config.toml
n_layer = 26
d_model = 192
n_head = 6
n_kv_head = 3
head_dim = 32
d_mlp = 768
vocab_size = 4096
activation = "swiglu"
norm = "rmsnorm"
norm_place = "pre"
norm_eps = 1e-05
positions = "rope"
rope_base = 10000.0
rope_fraction = 0.75
qk_norm = false
attn_scale = 0.177
bias = "none"
tie_embeddings = false
parallel_block = false
extras = ["capped logits"]
init = "normal"
init_std_qkv = 0.034
init_std_o = 0.0
init_std_up = 0.034
init_std_down = 0.0
optimizer = "muon"
lr = 0.0109
lr_mult_down = 1.5
beta1 = 0.95
lr_head = 0.00672
warmup_steps = 200
schedule = "wsd"
decay_fraction = 0.928
decay_shape = "cos"
final_lr_fraction = 0.05
batch_tokens = 32768
seq_len = 1024
doc_mask = true
train_tokens = 231200000
steps = 7056
dataset = "wikipedia_en"
MLP neurons of a small language model. Each row is named by its layer, matrix (gate and up: input weights; down: output weights) and neuron, and shows model dimensions 0-127. Each number is 128 + 24 x the weight over its row's rms, rounded and kept within 0 to 255. Numbers have three digits each. A neuron's up and down rows have the sign that makes its largest values positive.
After each neuron's rows, "fires after" lists the tokens most often just before its 100 highest values on Wikipedia text that the model never trained on. A number after a token or word is its count.

L7.gate590:109110117140151143083103153113109131172141122124094094114136163110114137174126109147145125088164168150136120194139111093107155137107163110145184114114147089128115145112171138114139128135093103128123146117143075150155105122102125153112155127130107148107119109116120133130125124143131121166139139104102098135146141120098102090080115110085120102153142119096117100114132119072156140120142
L7.up590:118089120090150141098131116123140123153126115135108138116103166118131140163139137090145108115129134095121118171129154172100145179122136125152154104104127101158082153141175115109128108147087092103127088155124126157160127132145110147089118078137140164110151152146139140122143081113122131161144119093097127126132155105115089124082124133150105106167120098120085061161109140129157146086124
L7.down590:082117153157104146089107155087110136121133140111098110144110111138140126148138086103125119138105151112111136139128139115137082122155121130161133101146133124147151141148113126137154129136089125114090123139147152110156149160126109144065127109124148144120191129137148164138134141081148115154141101100134168106122168119141099105151077121155131144152111072118109046143108123099126134100089
fires after: "1" 70, "| " 4

L7.gate556:073108150056149106113115151120142134138109154136127083165097088159126123076150133145124114139175121080093117117123111128126099151136144135106121136107142123135127120122140153152113100161132133077157133174160124108157069139114170088148119149170094102153136123126109124132149090110175123139160155096126141111134105111131088115141085156130083141097101106138154148121165115119158138120144
L7.up556:117119126124122131125173140153191124091148130123122074161061127107136133107156161153116113126146099133133129133175082120183103108115129086115101159132114171121056148168137165122112119103114124111142146169176163157145120125130132120149147124120100128092140165120096139116159183104103142122133155156132116155118104157141140116142050147097162106127102133120135102113107133142128120110153
L7.down556:098123136174112144095115131146161138107127078085112161102151147098126125091143189111088145115111152089091119143114047093139107098110104109088130089113132098110147127139093152162110112119160120124108134135140132140131122128118131154139147113092168148124117151096139118107152125134129136156128105106110147142117176108104087141144139125131100151145132103139140146157118118110121122154146
fires after: "\n\n" 46, "\n" 22, "." 13

L8.gate505:100102144100131100124117127130127151105125110102093088144138164104177116128141143113116137132143151096163146118116148123055162149096134115137108136099108113124134154187149163130110081119121131105177094137138160116161130134131184084161122164120124172102089119116110124111137168100158136130143108084123090126082115158115152146124138118124103116081135126133120131138146117165125119125099
L8.up505:156117123126110106103123166108124116125114132080134141157129099145129155117145146218135131082144152145144130079144121157139139127138186136116094156141129150136101121115108156123105093157127100085123093108119168118141127101112141125110107144103161114080142138103166135126114177124134134134119055168122145163113090113182127132116075132126123128170140097104094143116131131128157101109168
L8.down505:094152099151110134127111196141102125136163118151163135153160100136118186109118139101098129141138155120137149139103076142094152137130140112123106111134121115141114137103134130147144107112142117180129169116151154102130106108122131100114090135091167167162145126112100114147091173139126129161140112163127123088189151086127152137112173150132103170147128150120113127110130128126125134112123
fires after: "\n\n" 32, "\n" 24, " S" 5

L10.gate517:105129161144114140130134123120042115133144124148137140155150096124080157148136146110097132144114121123158131102102157131143111115095120124133114109180101150122129103132112167095146074111109126121090120099178141124145111126160098147138129115178156130154070088132084153088113109107117132077125141163145129123148093101155095147135104120110121124144057097120139108121125154117139136125097
L10.up517:108086110107104139194108117143106106139132139117137151125095143137136124116126153140109089155130106122141099115141164121133127089102109179140126106133106172147132130116098146150119108147148123135126125178123113090167069139126158123098069113145163162102120099093130167137147128097125154081185136147110103115130145113119169131122123129087151111153112129127158151120160127104163143125106
L10.down517:142130097155131128086160153108128134124114123157124107119164148104109151155114090088143133121094169137113126137112138117122101120131100077085092139137129074100151127121118127121106138127076134147125140116094137170121145130153096111120150103169144123096164158110110101121141105136117097109082153142141167140188129114141085138159160140123124074126145114097129099099099146131164136138156
fires after: "ar" 17, " ar" 11, "il" 9, " s" 6, "in" 5, " Bar" 5

L7.gate172:124116151170133147122131099149165103090130105117158144097102098167103144126184132137149133133129067141146108096111114139090137114173131131145117130097135107147181149151150150071179159074156150116086112133104113145127127080106136099080135120131142118125112115138101115149137146142097095146164141108168151108106106119090103109149080078101148139149104137150121120146110141113118124129128
L7.up172:123128138113117117168179097108141135125170114136088169144151164090124123136094153098121136106175162121153159141138147144190145129083130144067136109123105125079125105152115115150112103083114114201146141135079099052152149096143129120123124144141144125117115159094131170125108128142116137138127125138139129123125108107129168115118145130157127170145158137099125139107126140146155147110149
L7.down172:116129153132108129171160164163166151105109121135116151139132125138168122164137098140088101124138141138099106136079152115169178125204087111101142152106142112118129128146160117146101099082155097148145154136115091077099163142157108116117120150158108134158161124124089128099095148170139122126101114131130127100157126127128116115158131118134112159151184112161108167119105138124120122130147
fires after: " =" 37, ")" 11, ") =" 5, "ly" 4

L16.gate703:103141126139127132156119144106066106136131074141094128111098126145095049186146101161112110121161105140158110101132094097121107123139149111120188128149101111118136135098139130112112102150094147119128133168151145174136123062126121159107080124144146148176119145121130107110124096130102120193128098147142087117108113159138168099083107134109137103132100125144108099121148142122150164090143
L16.up703:115112120120114098115121148128093113118132099133100143147105148098134131129121130175115114141146174101155125150165161095146148136131143136156131128102111142116126144110144142128167159071134115095089184161141150140100142100110139133118161137138155151096149177117176108157113121129094141178118119107069139115168129115125084131089162098123102119125115120158160081176121117129116110069089
L16.down703:150133098132079119164113164083115135141109095097126119103120140121141130125065117151120105135118108128087120135161140118109141148125162124139146117129064092125165136158099111131152152120106186156137165128159080136115176137170117122135153110164159173116119129167123126102167099146118133177149142129096124145119137130106127120108146112170154136145109103132145095116176080106122137104128
fires after: "1" 64, "," 9

L10.gate241:099095134110136089113099126104112158150152123094161132149135137147124093129113182140102121103097112088104144154145105135144174105117119130157105095097089143117082115145135107121147101123133099145129082115142137082121116165149094189088103156140120162096092146141161144118093121138125158103118129114087103133101116119126136150112173120146106102115140104135178112113126105167138105120149
L10.up241:099130134116118077103127115199100117126139144117144140149168114092121113129148122137153124126154105121124065119133113116124101118101142115137084118129109158119082150117118113147141121110092153146105079117145100132135123129164113171088135107151136133087140171116140154193124135139142152116136120133128114149113149112143116108137157134110145099119174096141193125108132140164123144145127
L10.down241:152116125128114142133073109155139120110108157124151159123169138143134141122183096119152144123152143164151120144127127089162126117137098143135048128118114128161139140127167116120128105118122134139131113132141086138070178116105177137103129148122146175072162130109156101117146125131137126122164124125136155164119147084166106169096151112112098138140107134151181118114150126136117149139146
fires after: "\n\n" 84, " l" 7, " Re" 5

L8.gate723:140138166127141143112144135113171074140111147109155157074108127091139121119128112112143127102123123122163141137122137106110149135136118112104139110129095165143109128112131132150082081069166163072144096123134153128181090124151135123142111112123103073095127136116099104119132142141117147164127107151123144107159128147099126122153113132124148124147135107142183122110143145115187118106100
L8.up723:151136151098132128117161120148157096129125153107113170079085130122137122121148121106103129087097126147178127134157141114142154113131125111117148129117097152135119153125125140128097111079154155105142076134113195149201095124138136116154118137106104071110127125149102117142124173141140152145119103135135121120135150179102131146150139138143128116143125102147156110098144148100164102123108
L8.down723:114108084099168116107107142136145120144123116134148108143101121136126152136165136108110134123138180113147135143124037118101136142134118116104131091121115095135131135131117169121107090082151103118136105137120096155129114137086123092124144134121093127175122119151156110114109190154152150111106107110136133107176124153129112117161134142117121116116127101137169110153153104134114129123094
fires after: "." 23, "F" 10, "D" 6, " Direct" 6, " (F" 5

L13.gate135:123134124069142100137132118099125138191121143170140124118151113125095161143136089120159115133111103148126066166149149104092135132125154105129137149189151114118140113125129112153133125142129120082136148144111109117124110136098095149117115165136141162100127128119107131108084106068121136180141126129146152104154148162098154183125126183103173136154142162181135139144124134114128144131161
L13.up135:113134158122095112108109144157122126116142093146114084157090152117138124106164141146147148115160124117147095128147108094159171181125070157163132145147100133143177142101113143101130105151121129179139125152151118162102156121131137111104139089122087165092131139092146130165120110101134125111106140105057132111130121060142084116126117102150101113096105119119143145159137162113115141131092
L13.down135:114106133138148122111084126043114134141130160122101103139124151096143154145120145127127094132092097146105171141134081149120113117153106166156124145132130135141113092152097173119100137123106129145088147160156134100112140153139161125164075096131130123132134100138106115117097103111101134142089108116127121140123153183126121078121091118150131114129107139105141130097115163160162130129128
fires after: "1" 15, "em" 12, "v" 9, "rom" 8, "ur" 5, "ul" 5

L10.gate699:108127130184122117134110084106126114096132116091146132124167082122131134107158143158138086098138088110092094105139164083126131093108140136121068098120139140142097090124129152136129144122133117128142102173137080109093164120088142148118098128209116129133148105150119160152180139124172108172134126146132172096113143088125130136134151136111116094153099127105164126124122176126093152145141
L10.up699:120162150162133122113101097149139092090168126120177091141128064122129117132118104147138090135089095117130066126142151100148139144084123086196088093131134155153154084151128136171125123122099117119112080171129137155142147120101103170121114117158185119122127118154145114150117154107158132110102153103141156119129156114137104115128128114121144116161126132117121137108182162119100143160150
L10.down699:167129122152110135116092099105138117155155083117154098151091099120114109085143143114146139125103125126128112109134150157113136062099109119154054091122129156152161117079125109086133083111075115076155108138105159151139097093104117136135144118147147076167133120098139118121074114112122101110118130106128111085115146128118141155093104160143108113120108150127098098140115133127108115145146
fires after: " |" 29, ")" 16, "2" 8, " |  |" 6, "1" 5

L13.gate456:124185159152139138153154143115124133121100126143089118167122103089136105143171156128154146150123111121183110116150154126118114178164097133118140152090156041111112148155110122138099127150154132091119132111138130096124108173147096153151158141122137163149104131106152127114104139177129148135086088109128128124131125135112114152145154112142095120172103102121124114147166137100111108124156
L13.up456:131192113152116119081154080131096139087133157118086092114085088152137136113147150185129133115160135114127161112146164152179111123138131142148126138151160133137135097122128100130164129103102134087125142137130130103142114123098114129154150117115136131110080151119170137134139120180105120136124101145139122108096119135121093165155121112068120115157103159089098072096132121122108137112144
L13.down456:101104127128150143113144144173101098121121110183155190111118129099151133137086119139145150095172165109109130156097150111135120147148136135116122144116138135122149082096148139133140138090119179168156156166127096156155121118104110111136105113117156146125131134147155110120142131173091138127153121162118152139152092119141084141114114143133079133149150126095151092150126094113149151095099
fires after: " s" 25, "it" 12, "ot" 4, " r" 4, "ac" 4, " S" 4

L13.gate362:114134154122122116133205135097162135144104119161146099113096096146105117123149098123113190119144115105135107148129156132111126129107156121141146108106131116141129152093141110117139084147117131128155121147142092131135152110120138149109122149140093167121090112137122138112134116160145173127115120140144087101059093094143127092113186103151095105188142100129113132147190150098113104124143
L13.up362:208110125125109147139122138113092131156136113115134141117116113111169142090137129127149100171152130097130118139162146148139137129122155158154135152093136148130121162163080099117119106121140112140143079156101121137150177107108143157181188138156153182105100134151135118120110171117131119104104160156139104080127125050114126175117135121100095141122114126102113160116120119125114079098100
L13.down362:103111100129113105131148116111117147091165067170140138148130176147100085112115125123189165137131090116133112085125117108142101124156159124145109084164123111119118092085127090136105107154121108154129140151152148143160143097086147117152132147125124173123109146175161134129130137127158156141117130103101112120142094105146099120076136120136080163136105148137123125129109104129135106122120
fires after: " p" 25, " comp" 12, "P" 7, " of P" 5, " P" 5

L8.gate633:159119139115100139137136119136107137102129084162126103157105124143168105146131139137108131122155163134112103113116167142131117114125146148130059126097146119159155141099147119115091121102170093151130100135135191138159082144119126114168166129114115131086110100127103121139107166076102133099151098096126106071130118095115126142134158114163114136099088120119118151125109108129161124131136
L8.up633:137125137119101124094127114136148106102148110142149145150119107107173115116165113165141126118134147119081127096102144158089121116133145138154070109083124150159119128086149130149098110094126059140131086115123145155179133119147111090134112137094106111085121151140109133140107145124093154129127105096149112066162147128131107140092145097151114109136097116158143163141115141163156105120134
L8.down633:151112130134111152129100126153131118124175163111145151158133137119207153144129106147115124119136136115137077132140090139143078107115129149168140115125127147122134139076100103162108129156113102129154156137130095144127086170128124109117115124096122140138141131091105092124128116110124153127139126092141128109168128089096126113108149093150139074130133129186153186130106096118154150112104
fires after: "." 40, " | " 11, " the" 5, "In" 4

L10.gate214:127124147135114141128161107153110119132115091146114120131117111130100133090171159104151141111110098121135140108158117131174168144116128101137095120127142167092161160104133109112141122128119173155138078138140134160097056153136151104163121145104118092103144100154108129122136102205133095140159128158131156156171118114117139176113110106149087119136107129122083117091149135158123136097181
L10.up214:154112107115130147140158136096162117135142091054129146109136124137114133136149159116115120136197141082162141125103086151126123142096095181122167094089153157118169135121171152104116160114141171085135103134145118151114140144133137160153144123107157077081077131129136124158108140148146134131128120121173138154125128146126160130139137129115100131148151148131136115084170096113110103138101
L10.down214:109181135168117153103139167120153160184125184151132118156141122141118129111031130154147120153108117134123147153101095101111096164133108132162132127092069129112097118097098101137132114140156128141123135140162135164145132123155105131141138142121155172115163101130153132081177126131150136142128112131132135129133159169090090130140133136143108119143153111124147149178124115154152129108111
fires after: " V" 22, " v" 9, "V" 8, " r" 8, " sp" 6, " R" 5

L10.gate620:110092124135093135175086119111117135163139098111146186127132100096103121147143085085126101144112122105132072148177145193118141162082086139116125137137156163103109105116118147130133104191149146117143172117119114102150140118169131120091114105127132154147129088135149136115095140138113087153125122149120161202137134089144123124110139129117145085157124104137148141118142119115140151121116
L10.up620:122166101127117135139127129135125187099112113120101146152102128120130105130130108106084093180139123156136096081156158140137151154128149100147120125128149128098178142108094112164154130145112098129094139100119117119164106113139120134126112141135119167137160157134192081149119152046103134103133163137109148138136125120138150155144117166131174110135153104118132139099138105119142129145133
L10.down620:096192124112096144111142117120119140113117126147136141150118147112081089135111120124140108114116125131142162095128145148100154128141123116116139148136092138140148131119108063152156169107135124160137140098159126131074138091133122136171098134126130080104162139094071127109121107153094149135122139120122103130123132115128165135179124108170093118128118067119102168132113133161142160163133
fires after: "1" 42, "il" 7, " man" 6, " s" 4, "l" 4

L10.gate154:202141148102116110124169119124122118124142131152193171145150084152146080130114107093129131126120140177130110119113145159144116109076128137117104081139131130145088136133114104154116129117143117087147172149117112156147141122141118153128131099137107114131113152136154154095122169146108106121106127123087134123137135058122108140168151137142162158095125144118159093093085142137130121135116
L10.up154:110163113118163101113160152139173098074176108151158141109156141147098152081132106080142138113123132105111111124125111119069131136160104159105095083112132115138125131106120140153085132114141132128100123113120130147162185130146141135136144138146131121160146128121148118075127161154143138104133133130167115092130124152138123118107150097147142134103148062124150183127142120116109122151177
L10.down154:129119134097117085133172115161136128163115142140113165097144135110095138158137107143149128155148098085122157122135137136120129130154097100125192138136090179108144120110107095125140117086118110115148130132153087146074138146104100161126099187138117117134156129125122130097142184118144158140126116100115099123192136118128127121138107100146123090128076162116176114139146142145085108122154
fires after: "." 29, " U." 26, " T" 4

L13.gate290:171103118125136148106134163154170081123139143136100146100121117162161123103102117123149102115119113117097119084173135081107136185111114125146127178093180100138112121139106111138116150152166156150106139087131124111107116137130124107088151101128109097089150111150133105157136128183135122147151155103122093136098148154126113128128140114140091132111125152126078116094119098115130162155133
L13.up290:164106087172134138176096134096119137205190148125168136170187116107125111134079156151112158146116112111086147134124099131135120140098118156157145132158110133148124137114133177135135156133153145133118097209124094147110113098121151172138157130140157127141116166123114160148151121127117081096137135126114139136128142127104124102130165081155187121165158142121133100125157089128130137099114
L13.down290:102104128132122144139140096182138137145074144128129091134177122126143144094150134100104127119094174148143139073118129134166097193116111150148136109135133124143139105126169129143132179144077104160169141120118096135154163108093081166105123075108097109128116129130116108126123112155108128154153154124172145105145094096114156149115108133095124101108134181117113119152124136142139166129084
fires after: " V" 20, " v" 17, " f" 9, "-" 6, "f" 5

L22.gate684:129151102149114130158141112119141128127120130124151124132095134176130140116160208163156061135136109118103142105145148163144132132130151110062120132112100125147100120176170129129123086121136149146099124153131093109100109155127101124143112129138158129139133108176129135077124111131159090086108133123144147125156149127111141123115144172106162111086172105125127117122109101133117086147116
L22.up684:114153098107101119153138117129090100092137102150107136129121170138128096176136106144129110115121157116088153141126125118058155085149095150131146138109146147147126097133068096128151123121142141137174166129097138128083110154100129118125143141126137103159173153132128094130124128130098127073172132128129115152177129157118153135166124162103104147137130148128111157112186151176137149143140
L22.down684:104130107148145140156112082122125157147149106124168162129134119122130117129041156115115094135135118111104097116125141110164142113130150094108153140139120131090173108129171109170155141137118129138099099170108134128089128117133109098150131138152134087129134168142134120142129122147145164151107136156115127123152150185109134166151097113107149123115144172105144119116161141120135100153152
fires after: ":" 10, " | " 9, "2" 8, " – " 8, "1" 8, " - " 7

L13.gate655:096203091167159117144156158140140120189094174100114138195156139144150162141137153147134115134104127117162141104100113121114109138106141128115111111119152097089113147115115128127111117128106137131154139156164088114106127106117143115138133135142142094133087126123102146071101102148080121126151150112145123159120141134122140171118136159147116141125124125132115144123167123111113124142147
L13.up655:142156101105098121096128125090097116127125159135127141148112139097136129127098143150146103134143162125101107060150152159127159116122071135080113091125123145107106086117139112153125142089121141076180140164167112075149113143175104142123138136123128146122106114118128065131122127152091121141162153115113117087113120130135156142136126071140133135146133129091115165108160157131125164148108
L13.down655:103117123138119119124127137152091084153144150137161088124091142132107146126092164118134137118114153128125131154143139155142128136091183088152112128144144136155118167124071137091145135137150147131120121157176163152118128119159150143104173134114158171132145133116120141094135103106148154141186144135140126078116136123134105155121110135158117138113129104111117126168138099087180116122098
fires after: " S" 25, " s" 19, " | S" 7, " m" 5, " r" 4

L7.gate520:121162109141128107139125151154143088125149125100066119146108090130164154079143161148138149148170135082127117131149140117153083147126118088118123118163118160129087100073115143094087121142103139132108121138117151124140129152144162101104123146151136132115142130113112139131143166125143124080123091149126104129180124103125142185117107142130118105122090116128100148073100074134140121125152
L7.up520:114168095135139143131116155142136071107139129109078112144146081147159148100155154160129138160165111102128114126148126124158101149111150107139139095199120154138106093100118131091116118130109130136134135140134168129151111158151176089111114170138130095118137124128109135148150165145156123090119111137139115132202132124133155179111128146113107094090079132121099138092122086121115120130156
L7.down520:145077127136157104104157120119107182135108137153097150112102156118086106112110076136137114101141097175099137123111088106111120092089127148129130141090134135129130147140126130153129108144133117136141159146138074112123113145098102123148170127118123144132110139171149118120123135118110125099121135122158162106119130171169109093130147145135145120143149086150133106161147161061155131114135
fires after: " | " 27, "." 21, "; " 7, ") | " 4

L7.gate682:114159134121096131167140126163131130111141120100143122132161088129115152149131150110135135126131138139133141124050120104135095132101144137111111127135082147125122128121160173100137148114104179127109143131078114104121109138180095110165088112152108154094107132137159114129090115140147153123108155132137099076121107116096104109128159080111111109084116143150178144138142097123104095132116
L7.up682:094147155117077120152151139158139131134132120115117126152147094122102166136104138131129091129136147109144133127087126108110113152083114126123105097150083154121105126127158158125136154127109134143115112131096123109141116123152101158139095171147107124144142114109153092128088101128184135128105127096170076097126130077090113108119152069110101111098116168170174156143114138119111103154170
L7.down682:132144130111077147167193122155098145126138132138126110157136135140109126108101121149129133106120163113142185125103017113124112082124140144138110110126073124095164094110120112125114148153089099120134078086132139125142160133121104146101114118162100137124125113152113088111120126125083105104150119140202132095107169083106129109109133123144135131101118135147123136108164153125104127141118
fires after: "\n\n" 50, "\n" 19, "ed as" 4

L16.gate557:118114128084138134113135133101151096101159171096120093144139111174071123099159116130097150156121184115116105136134168121119089156171142143135132156129083111176114123086127112078127125121075137104140079106135152133149093124148141127135079132148133119094136141139112128076156160117155128122109116120166105148099142132143060120130140103116132115165160156130144105162086148091108109143140
L16.up557:156123142092111123131134178129134141128107102118108094115137084181080151145128172152120118148130175092098114134117140112137147166105169168151126109148103094136190128154085141130134160113151143107117127117171142166121161107116091131112102162142119132127130113136146124124113151104082165160142132183115084119165134087138091179153069157145151128087140154135140133119163140130136121125102
L16.down557:138113143140154123098094107128132104081118139157119151127118172119152120137118121142118112145130141137141127126155175134169159104139130136134083116143132146096166150139129133101174165132150083123150158139124136097137112122090105109162135132122108135128107154170155098114105115132101117112112120115130148144137115161095096177118151111092083085158129193119130066127128116108117106156109
fires after: " p" 33, " P" 11, "hy" 4, "p" 4, " qu" 4

L12.gate159:119143156125156150104115112135122156165169166137116141139144104150144144168107111151140133110133095166127083142058110117106117165174113137147105121151095106149127106172107135136120136124141130136138127142170134162137134088137116147138125110171137197133087090097157130088160152161111135148140137128129092111099175137126129085153143116104114139100123136142091139108150154141122110126131
L12.up159:144179120134127125098093133144145125073155154167092088091148110100129157146071098104097141131123133126133131108158121156171152138180175113130124134122134103128111147126105159150109129116082159081104147133078115143116099165119121126130113125152129113132124099136132119132100134162127131146120103133122140132133171138145111082145161149148133148136097106147130124128159150134130139106154
L12.down159:142133147135097155120128146115117117100159181120097145095106164111100151131099125100104134099130156125125090154153117122107099146137135133157143123078064148163120152153141103120123139126113089126101093115145130119139092119129141126153140134129127136136146145117101098137134176117162138143103131131115116126118191119127165110160131133116154121133099101151113142148082168165117079093133
fires after: "1" 14, "0" 12, "6" 9, "2" 7, "o" 5, "i" 5

L22.gate578:122136132113114114130133106148120146139169125156111113137159095136124112126149107136162130109176138134117162151106114139122113158097141129122129132120123090129144134122149166128127040137070107130149105162085141142117141145110149145130092154123121085134087120163139116156133122149118122101169118091161117115116106137187164137103109108147113129121169140139134114103110135142088152121118
L22.up578:086111163146159192116174112109123158097151122132124122119150128121119119117121095161133109079122148126139165085076111139080131096133119141122110148129139116114134189169138140098126096133099096147128122095132123139112116127178104107136151135113144113136110110093128151168151176117148134130095171145081153114132135134133121102119111124131118104131135109131129104120144095130094152135137
L22.down578:161111099157088154135114142123133129134096137146109131138116108122132119123057143089112108129086122174103138101144144142110138152139111128089123119134141140116123132116096136073147099139107077099165114144123137162145089157117104136156174094139157107150125159109103124130168090155134119114135125159135094109128146153120112109114153098161185143143128103150148125173143156114132146091141
fires after: "| " 25, "–" 16, "2" 15, "1" 11, " March " 9, " | F" 4

L7.gate432:090145171113138107097131102127095151088152143133109144147146121148153146098126170108162106131147129130093160137118118127104123110131183085140190086116131117121147157137183134094143140153132138148155072149074132106129111147112164104091125143139126147134138130138128100147167132133155094162115128140137194122133111130150156136131105123143097144133126102137101151102101125127123141150128
L7.up432:117158141092141096104161133140080128099146133134095135155129149151119132107083153113154141125125152131109159126130127128087139123146132114142169114110126138077156176121190154082146115134123126137154109133066102146103093127105142080098163149166138142141108128142142107159154144123131102161148098134120174136141115133161135135138113106126096137118151094142119121099094134134115142162136
L7.down432:111123152137127145124123119106105148092147100114128121119101098125143158127129132126159124148153147146131131168117073128134102098147165168132094119080125117104130127127179119142118146155095132125134099114084142138090098159150142151078158140117081159132171133110167134140130100126123106145126126119123165151107102119085107135134149120116153110135168121115165159128121115121112143180062
fires after: "2" 37, "\n\n" 11, "\n" 11, "1" 8, "==" 4

L12.gate309:100136113080118113128114123089120116126179108125114116110151116150153132140142181128141133124169101176125121095094139093106153117172137140090120132092120129171153150153132164134101153150119154151118143141175126164156144099113126156122145153170123129121129137138149128117139107166174140115129129119109142154094180145127159094149163117140118101127153173102116105150107118112165145147108
L12.up309:133134149148139132118077120096106095131174152125128146083140151182117087190124183140126115160126090123130101112087110139121079113080165142166143098079138127127172116119141173144090116151124108098145132130093137131123122128110136130110112128156167132096152096113124150139146146100124098095159085142124147117124145141152098127132149132121147135127152143120119108152105099103121137115140
L12.down309:150086160176144130133113134094139128096114122191113174165081158113092149154192149143106139160147144089136173099123110110125110110120142136117149129176127143158159117098110118143117110117102138072147126127122090134107136127150150115086138117138109129093113135071125088139136100137114116135107128084113147097101112121107140113101096147134133127102118103130135172116097134114121068131118
fires after: "2" 17, "3" 16, "6" 11, "4" 7, "5" 6, " |" 6

L10.gate92:093132126113122083117074132123111146050135135116142109153111111151124100105111150090141117123162104162104112123148119145150097156143110103108115143152135151131101141144116144146137166129136174134128147148127117104105119079097147120123125156145108114178087128104149137111086134171120096120118121127153095142128125125124140133104101154114106126105140112126159130105139109114150175145124
L10.up92:123122103096119125101113119123113119079164150080137133157105107134089104142121140093186093104133112121089115139139122122134120156158131082115149149126109141142125135156107139135090134132153149143144121154125148152122106082104133141177176161120123139139106128098123177162092081135109094109128157128153110173072135111105148110117186150108111081102111124135144147157154145107123143125135
L10.down92:085088160128118103146160101146138130125167116114149118120152121169157140098152126111133123120144137133126159130138103105099134130140092174130089151139109119135118144130132135238097102170080157084097111076112105141096099148112142163068078124150111142133147141092142133098144136144113184117139125163127135177128128130096122126126143138121082148116139113149159145124146133145126147140108
fires after: "." 24, "\n\n" 13, " W" 7, ")." 6, " (" 4, " L" 4

L3.gate436:164141116112144140170147151144106063111107161124181092105122128090116132098169133107118135120089103100080161106134131145122157161133121127103123150119123137126073119161086146107118147074154152127166138146052095098131144144152119061122118114112129104132117137147105125099143154121143130147123106126100117088122159143125086120083143131141146152096131101152139130126117110154162142142121
L3.up436:156138103120162115144156140150106100113114184121181085083117142125142132120156143098129147116108130080093157101136131142120125167143141123125111156131133130127057141140074133107122135106150149107157172153065097102124156162141138093090103138120128114110137138128116119112161156152131134147147153112099109097128146133083086108100171117130158146122119086158136113129124116139144138136109
L3.down436:142102077104152151119126120127107105148116137105134100144105138124111147060099157113129121117139156082109110100132055164112121137139133109119091108156108180104110126083113133131154159104174144130141135128109155136132128127106113102121119111072125127116108133131141119120176125098129163180098104154118094176165152145150136146070126171146109141115111160172137092113144141129109162162120
fires after: "." 39, "\n\n" 8, " |" 7, "\n" 4, "|" 4

L7.gate655:148130176137169165132142126148164130132176119113113144098163124120121139149141126165154114080134123125144165144113131145123149104145142139088121127126115110120124137158140131111079115091141160133183165146091135093124101137109191124133185175140138117150133135149142123078152138138121119080137133136111170089106143121120176141091128104132126126125194128149094138122072117124120120134133
L7.up655:167144171120152166114130141140164123129183119128086145116133126129138140136146113161174121096181106161119184144135165152138154100127118155110111110124134114137135118159123112109108131100136157145190150158049113106131080148101207103123176152151140127133145119133143130131118157128110131097142158148129154083117145104111193154104118111114113134138166126121089150117091123126136135134139
L7.down655:092087128149092155110165116135139144124132097147149106136167127081086083126150149182127119102164098099116133110128113141123154128106135157082146124105111100117185136121152130126150110115154128152114114139106154081162126156132141117146179143143102124132142153112123113058200122168125111106138138154109130095094128105140105130116153129133135122096127145160124131112071084105113107158082
fires after: "1" 13, " =" 11, "2" 10, "|  |" 8, ")" 7, " | R" 6

L8.gate758:118154143131140124111146131121111122181128117112094139117128089126142163128105167107144123137195155140119113169143128134141111091157125111117121133100109152138091104125129088140074151087124148127161122143084178067109118108129113107128179121163127139120107139133130129133146177151143123116170125179155140113149152135094185140182122176135144119161130159115165111106118131125146115130143
L8.up758:093092122087141128136137186139147120123114106122102112113125162136103146108117129096107100167124132129144158132124116110160132152189132118116088126073096102120068146117139124139060133106131130141131121135100163101126102132131118164139149135136139103149126128148117161137171141108111168156189151128136159123088113159142145135147131185131074131161164140110107124149078131123160108099104
L8.down758:117115108189122132093146116149172134116111114089149147099119145142153114138177142096131155148078058113125142115136053125093121103151151153115111108110177148103160149124176124144131121111111125103137107103121142079120141148098165129162130137151116109169087135108161138140131127140137149116109119139147138153151145094136128115156134108106119144139101117136157141128093095126124114083137
fires after: "1" 40, "2" 15, " | " 5, " pri" 5

L8.gate645:138175148167127135120158127163109105123126106128151138148131095148132132131124099097108124149143160110140131095093128121142135123143120160078097109123156151120106097130136091127148153152108119100125133165163110110120155109120102141126114082138183116162120155102130156126167091099122105124142148101173120108167131096151163064141084096084141149106149131135170078097100125130112090077153
L8.up645:111153179135116087149141121156121105126166131137181132184144094160121121125133106134122149109142137111148139074099123103165105101136151141075105118135154112129097083112136102133121111145125154124165115176159110147131131144126130152134109110139118104124151159083146155130150119117133131118130156096164133114148096120150140107116064113114141163074140139145183103144094177163108100110125
L8.down645:154095129132134162125132125107150135123122109134090122118113185092142168128135127165121131137121130136128110168115122132100121120141101107152146127132087125143180149152095151123139068059135140134106116099112098153135141135163101128096187106119120163136089135175124135135065145166145117142130123142084106126063111107137118137119140140141085094148121159133144185097182137119120129145111
fires after: "1" 19, "." 15, "2" 10, " stud" 8, "8" 4, "," 4

L8.gate477:124152119126132145140130106173143100130141086113128125148087156130117140114080106157108129147127088131133115147188149137127128092127156160107094167101159118095113134132139157096138109163092080117127160155147113133094086161154098131117142148128174091142153113143118134095134159109135123102114118094101133114129123176125148135131131125064155132087102152119119128136145093161136146109113
L8.up477:157140130105135143100099129159153112101124110160123116123081099135096121091137100195106116179134099135094134127125125107117139113113150137123107125133141146103110122083128105094119108097118117125116178152128136084075109160144152102118162125131145130150142141109103136115135129099151095110126128143115118121147096140180170125134120113113171150101087154103154131181124105141121152092144
L8.down477:125127131106122139122111117133108120140164089111152137126136120121138114099083163113131127135083123107134106139092132166115129165143112150097169107108046122155141120121136112132071128128146157090121117107092096140185133102135134148139112147128114151132068119105107107071122111183152145133094104152095140125141161066095108139098121100152129094154127084131118107114130134113139157109113
fires after: "1" 12, ":" 10, " same" 8, " U." 8, "ric" 7, "ic" 7